config.yaml
n_kv_head: 2
activation: "tanh_gelu"
norm_eps: 1e-05
positions: "rope"
tie_embeddings: false
init_std_o: 0.0121
lr: 0.00255
decay_fraction: 1.0
batch_tokens: 16384
doc_mask: true
MLP neurons of a small language model. Each row is named by its layer, matrix (down: output weights) and neuron, and shows model dimensions 48-143. Each number is 128 + 32 x the weight over its row's rms, rounded and kept within 0 to 255. Numbers have three digits each.
Before each neuron's rows, "fires before" lists the tokens most often just after its 100 highest values on Wikipedia text that the model never trained on.

fires before: "1", "2", " "
L4.down428:155151132092094114169169115114125110146120102096093126147080172111115131109092071108094089198159097126112122097121146131117104152100174114099170136163100199126088064179155105106144196123144186144120139057148153117114135129196138147158126083165111077165123052100165090109073148092155166102

fires before: "1", "2"
L4.down159:166120168121135138136139062180111127172146090116122127060105042056134133157118179173168142100150166166110158105103029136062174094110128095080108070103164105149121191141150102103144130139137143140083134190151152124104157183151149153134121103084146133161069068166091152177141139142114114122

fires before: "\n"
L4.down399:130132128136151124120194096125181112118115101107175132063158092121076145153149086118102098117161145220153098165118130068104094153165180124087155138106098159110128136125122075136149122114097140133104100050124077114145170125109135071134113170165156107116141106096046133127167085135093118202

fires before: "0", ",", "9", "s"
L4.down267:120101104074055104131091139096111086149126075148162135154171128125129114095140125105132087136110143141124177136170190089104123112145125079167129111124110161184172063090141118134112125151122189123168146108089093100125113158084176094136094124083099079087145129069107195111146109139113171128

fires before: "ut", "ed", "pt", "ation", "es", "7"
L4.down625:106100158160140171094176105125117118086158032075164149106137121171144114108156099186094190138101147185058193095126136098118101149147136178161157130143162143156179135139154131067176098139079085134146186154073154174103140116140188144160081123112112150119116090152064169120138187135091156072

fires before: "4", "8", "7", "9", "5", "0"
L4.down424:111140150146190127161099160127144142147157130161148165125127154193141183163121094086146180126094139134133080122148111072136155087092109112105168104154096148127084108102109134067108096192143154134146154148138146114166079138145175157066162148122112136112168158135121129135147034146092098142

fires before: "\n"
L4.down184:190110162159074153146044082176167145147147103199111168157136153120110065114126157123136122131137135145153133121085115175135127146108166117105097176129133138129110147181133103156114117130174124193116089140128113126110133102210084168108091125134070151120089103113119133123121078109137108089

fires before: ")", ",", ".", " |"
L4.down95:163125110111119133135085165157111133127072139164069136161180133143181109111197117090135153114142156109137180091099105112129116142156124125128131195106159177153117098107096123124164104153069154136162113088132156055133130146103084108129134115077070132120162124163129073154167103115177074136

fires before: "0", "t"
L4.down322:104127149067134123193130124166122075204184089144155106160171096155140075092120144167096125114176083090118147178143084116165121094130073110101083082061154093151127097082131096154136133130125113142181152104136084113165135056107120052101131117119136068124169091112120148122142156122149178146

fires before: "3", "1", "5", "2", "4", "0"
L4.down113:082023078119172070154116184141151090082150214171129136155154071101156142119138135089131106127154095154124107093131143136126135090101127091140147078118109124121082129079159109157094161096092094101109101172142111077086111163139135161111102088178105134133128186141155120153170116091160118140

fires before: "0", "1", "2", "9", "5", "g"
L4.down89:091124165103096142178176156101198139138099170157142127107181089122158125091165148111128122160108136136087127133083158151116135145097115185128133091137114122109135114132144117156095201159133132135217107085083121153171140160119187128109112092105139106158143078143114085090103105113082155160

fires before: "\n", "y", "in"
L4.down490:156091162105136152133100157133188117153080179121108183116077117112145141107179093088100137201135071102112117156107150083130062107067164093158146152092140163155193195144160113139142209135118183102205106107122117169177102129132128163115061112096072105092117102119148105155132098123210141158

fires before: " ", ",", "\n"
L4.down491:148131086116078167088061094137119103141129154126095085153072153167103128116091120126123129219091145080160117127125084148081192141080065101127149077127194069056159106135160110125123166135120130160123155071128144148109134130184155130090095102134119149059178225064090108083111120083161145085

fires before: "\n", "-", "S", "==", "|", "The"
L4.down409:130163116163158071071164086111172023190091208102121142117120115125092104123134194168114155153161116147155097159152082141121152148141092121163180127156136150114153141136104125104096110131138146151152141098147102137045140146097084179201134119148139148107100092138129152082132176081135130122

fires before: "\n", "k", "re"
L4.down304:173143122112087128066090168128107091144098095136114120109127118185128125120069164160145138125139175176128076137133170104142130152165114091146085127127143097157150208102089150097124118157134158203111122159140093124108174117122190121111069107169156190106119099137153180126134162136080082142

fires before: "-", "4", "2", "0", "9", "7"
L4.down281:070138064126126101171128183116186103137120178102134112046111133091145158119154136106125126114124188141175207120084076134155079143194117146149131132087118127122116115123134121083114148083154123062146141162116075061098061133104072143131115056131141131132129113118161097101157148104112114147

fires before: "c", "t", "s", "se", "ts", "ter"
L4.down162:108128066105113154044116057090087169100122174148103093152161134114098103130104176103105113160160106122119130041076138137130114123148099079105123153106158148114139110094164135049108133085116087131079156065158127122058110138149124150051150203169124100107126170126154084125141131104142155157

fires before: "2", "1", " ", "7", "4", "6"
L4.down70:107099118130140137145136131084196138139143145174075146122107161118135135152155183138066162152130132083162112140081103127130162206161176110083118102157129196126115157133152120152117143161180157071080066113167125161130141129110106096130146098138100153104044113107085120092100118125090128140

fires before: "\n", "ed", "al", "ut", "ing", " trans"
L4.down584:105127100100067129140161087133120129112093095152146128079100132080124118112138119106131105070074117141143128118117145133153131049106180170145109159115171153068066100166130139150078140157116145177100127170140179106138122101091160180083138196120092109073175166150079098132154084114151105124

fires before: "\n", "ation", "ate", "one", "is"
L4.down464:132148135116137106162153080103141094154123143107137149148123156143193156136140152088109146174204126097169096116129142108100103141145143159106128108152157196170142137134153140141142125100111163133116185111111106187113160143146160102144139146155131137097107135117083151092163113138128172189

fires before: "\n", " |"
L4.down505:125138149109153124150119141134147117155114120088113171182165132113158076142119141162105168110171084141149167177083132183135140099147166127104170165116166099116075169131161138117103159096104196149124106162141145102155141135123066143120105073172153159101108161073124137108094095127142147149

fires before: ",", "9", " to", "iz", " of"
L4.down586:157139173160065145104125103095175105073116159130147178129114131125139098075145126115185116215134144153186131114181100176145081102102090114095138147132053077177096136165135148102112116042106147098153189120118072109071146112154148132106128110112148147126090059091166167153129093160145159133

fires before: "\n", "1", "-", "2", "A", "B"
L4.down346:151119135125143150099063078072076117173161136137109099076061165086107128133134115187160140144130118132117142104152218150157116144134172137114147083120146062167119118151152054162141189120102107133141161130113157091123191130139150122067153140100087201125080123133150157149124097120171108084

fires before: "\n", "-", " S"
L4.down396:151151124110154136136139098050159102218128162120170100121166164108092171120100155191133121128108128128169091125089132175076112153123153204114155145084124132142142113120146074130157135113112122106129157075135106082082170131187122127068133126140166156048139123175107169091121162090183126146

fires before: "\n", ",", " H"
L4.down356:111066140117156126160166152170084185111149107113082120138077123169143134185160147155089153103137087152138095108088171121113126136111124110116123125166159132152102121188103141150109111192098093148056149131161152169135111154070125122142090234138150141151097125082119136151193106164103145131

fires before: "1", "2"
L4.down315:074121077140069123120100175063130188123145095106180142114144074149173197103087135099104172090142123148041162100135078168129091157072120104087144123113115133132151130138159088111156155131126132130109124125125145138106162089109163094133164153115140138132134185128111139129197067152121154144

fires before: "{", "el", "1", "_", "t", "\\"
L4.down450:097101084140178184188151161118124116138170137140141186100135165145105164119125151088190142131102115093179107140082070164104173118118084172124098150111143123175062119088127114120138144135154098154160110133135085104121090143097142107037096097164175127098146129096121164108169176179053139112

fires before: "ers", "ed", "ition", "es", "it", "ri"
L4.down326:130173186162122152092155142113138105103113105170087104123105118153140122106137160097161097134138096145130091169115196178138143148153144104109143119181176130125133106172062138121141174141119127171175080097175090133110156104167130213156158125167127123122100125101193140084133150106142133124

fires before: " ", "-", " G", " B", " S"
L4.down54:129124132073119174129144101106092075159124151175087162203117188150108171103173188106081149134144114137090140116146127134163079096178131153044127146126159094134131101126122203112159118149078110160124179080126116132112148110134121163087156150113113171100140159102110172140067152124100209121

fires before: "4", "5", "6", "1", "2", "3"
L4.down533:165109156140147129192075172202104115118165151129160145092120120069185127118161115116161133133096147117092166125130111081139138090112109225086092115200149175141116164105117164144107119143181129109154104093080150174154133055079038132091080156124064116164146091178166122113132094133154115108

fires before: "9", "==", "8", "0", "=", "==="
L4.down570:128136066176179122105093073146145127111100166072089150117069116077153125124152129133135168151131075118150106191112099157192120114103148107179137114137119101173133161092168128145117100130138106068143143135122168119149092184191167138106225139114138112072152087083069127140156179123157108115

fires before: "\n", "s"
L4.down412:134124096105127109100177075140144116149126206152145134151176147098211148088090152171077139130130130063163079115115135125130150144057119080115168118116149097105102135148116140121155066078117051135085131111125054138121131083089138084118154200114150114136123139078127137135101110106094146177

fires before: "\n", "-", ",", "s"
L4.down617:120139154072145101206080084189070068178107076070146126117147183145116138078175121140127115143083083125166152128137073187141137137163088121073184167139125093116143168086132117057128117131100186129139104066171155094116125139155150153153088108146098116103170128151192159105147106116145157150

fires before: "al", "ed", "es", "e", "able", "el"
L4.down234:113112142141141124139131086116131121113107137179152061117132157179119096148082116131123108104091145085098155130108127148130136080112105165122056133160136160143128140138062118061126118101182144191086098126086164113087087143184129160147181132138142174084115127113146167129120135125107101126

fires before: "\n"
L4.down90:131174170148130148161120079120156102130132059166130117096181160121161138147163123129117126088187092155154113125137117152161088159106134187122133167130152111178119118131102082142099170120110103093126141105119099161085168105092081103129090209172184196122158099079134146158127112136122105161

fires before: "1", "2", "3", "4", "5"
L4.down289:074096198162135083143152112148106104047142141139107065077179170076088127141193113163078115108131168162131142066138108162111130105147119064135151159092119129135123087155123151112099125188139084178133112189123127138084122177116089150189134107131151161129184105137073126151094163157093111144

fires before: ",", " ", "ork", "."
L4.down522:103113115182157164138101108087166066131151133079133157172155114074163116123124152148177124172154114109101143123078117118157184138119159135142130081096089180146195065143128145146121167079181138118118154068181146138141149144102155070117131136119108140081114097182167134176104101125113076144

fires before: "7", "3", "0", "9", "2"
L4.down603:091069090158126058075144125174153110087087162109177125152114137170113135160090144130177095091107199110088120074116117092108097140139145159202134130161088088077093103143169103134131111081129105127141171051112089142122102139168100076059114149135127084088167139113110116117125069151120112094

fires before: "a", "ie", "k", "h", "l"
L4.down585:126144162182061142165131160104109123180102130100160162146106179157067147154092230104160155110066130144153116171149104095120132162159089151114154152171146114144140090158090141104153073113189119122070143221132193115160136182117195141147139113110125109161063119100156184163171103090123107107

fires before: "2", "1", "4", "3"
L4.down232:108132144083149103136176102092156112153106092123099107202145164138148180142108167085068111138097044126152141122167085138145063128128173116090138105144173100107169072204093109174136204165171069136133141149109132170138161166111065153148132144146132152116148193104156177158102081112118126103

fires before: "\n", "s", "=="
L4.down222:168135096160175147110162155068158150142119079128151171132142166180164142190082119157131141156132138160086114157090190129125119128109126099077129122185121092128153149131090083141220173129144166066093134126152057159087127124127171143103149156101194129142176128149152117194139142092074142143

fires before: ",", " |", ".", "–", ")", " and"
L4.down154:111091105167125083146136147093114133136087187208107147125134132104115101049155167130101076142133103200140106160111111125133082172159111125173152130140129187084143103091169143114157061091051169156053117164152154120212154113148111188146111152069089122096178145128139148090117116158147103170

fires before: " ", "il", ",", " in", "er"
L4.down632:143041103083135162051124096140091127114197152156178116127078146109158110116066149105065093144071137084139151170134135124148134056078148072065127112119179159164132148111145118147135087152109059157115199059122089150142111129096134147112114077087156150137114136096093100112169146157142116135

fires before: "1", "2", "ab", "em"
L4.down203:152133182137152144153090165146118146160121117162154120050094124101146089134131131127109130141109063162077102179146156138152140126155116104140122129138179109094161094136108110129161134128097137123110128046136128176119134143062141068143178123093134051140182154113103138139113206075148183120

fires before: "9", "8", "6", "0", "ed"
L4.down563:125100071156079126112143132190180124129124117119105109104123130109132059117135138075120097142112121161123131125140200161087077144085075129145125122062105095086129150112103128212132147113099123106140181109108126155113158139159109111163118109111107190127093153123074106103085083159144136171

fires before: " ", "2", "1", ",", "l", " the"
L4.down81:122100113098197089110120117091182136082101123066136087072181199101170124130131128090182150049108179102122158129095126107152081165143126133136103103133134142131145144160144142136172170124152101115172111143123192084169177108059095084123141119116127150126127112145145096090116132084113093109

fires before: "\n", "-", "The"
L4.down14:125090161116100076104116070058071110120082099152123121073088144097165136105087133130090136129156047149146125118119159189149158101118151171121108103103135173145130112134101136171100065076140102192127124146192128092085185132128108139076152138139105139138083123082108097140118166114230149121

fires before: "0", " the", "ural", "or", "ust", "ure"
L4.down452:152059112152083137125173082115160151158093131119096170154101152134145133132153168096141086148089155158167158137100091125113167127163132130154074146110140150129087122123143133109150106078114092141103158126137150111161163144184085211141096147117132129129127054046111179128136138158076130089

fires before: "=", "===", "==", "M"
L4.down247:116163126132087107124088140142145158118124131123077138092094065131186125157126124154114091147154097112137139146162107208156113137130174110124140115086154094147107103091070113152071082084184180126084105150126125108153101170191160142120139084144147100124090087101129109116136136101135096156

fires before: "-", "\n", " |"
L4.down486:094098142126135120135151204084144121157107181162149116086200096118076119127177042111137107156122128149126146086099134164088184155199140194111134148175155089122099086159136066131096125096092138112109142094156135116101112082156131145098093124133096137079207154126102104096162125117139187110

fires before: "s", "ut", "t"
L4.down277:102173138115081140077140124095112135134101117117161094088093149127108089125054106175134134122085138173167179134156106148091118148116164108104121131159156164139134138107155101072185115142123117191144115112098074111183159195083164109117103101166144086112151143135176114176110198123141163138

fires before: "0", "c", ")"
L4.down115:118138116112089138177174092123131157142083092145101128128149151158123191147103126164109119123065185058160113113142113143113122111144116178089161111142088100078118110156127138153094164146133130152126192098100172122155105139173123098102119201135167096092123156106113129122148132142145118093

fires before: "=", "===", "P", "=="
L4.down439:120138138121162054067116165089159157130121149134103139193095089170123094202095132126182127121149093119150165151133101115133103179062118110169144146087108173134101166090105106119191132102157102117142178096199125192128083105149100143075141099161124147159122131117118173069112156165113088123

fires before: "\n"
L4.down187:101138123095144114118071094087146118153057175169121139098099147134109138130123163138109136113126151147083115141098107163084126142161156157136112121133142094138151087130085090103105135128198133120163191129133118089183175170075151133129069164141144132103196146117095160105110083087131164147

fires before: "\n", "f"
L4.down633:128146117140113185087086138161134172150099128139103087109185156136156084109114085136227119139169090081120096212131070126121121127151136102117073146140140102100158144121155122118107126112122145115101139150174103153086113071134133143171129146129106105146126110112131132134119114163063122189

fires before: "\n", "-", "|"
L4.down525:128168136147133109095122157157130145101078071148085109120127161101198160134188139149094199174097118114108146123105062132103095135076149183083194134130111139157130150111166127170089184079096147135108169108128122136184073102103145167085138067155142146088163100126153134127105111143136132161

fires before: "\n", " ", "ap"
L4.down290:117093131146158139172127139158106103143196119121100142151137163090091176159134131163210141128160139074137135108138125113121195078078154119131115126160119153107167183167146139150193131155096137130108186105108107078114141127138156179119132167138141044133142123118157116134085088096072109126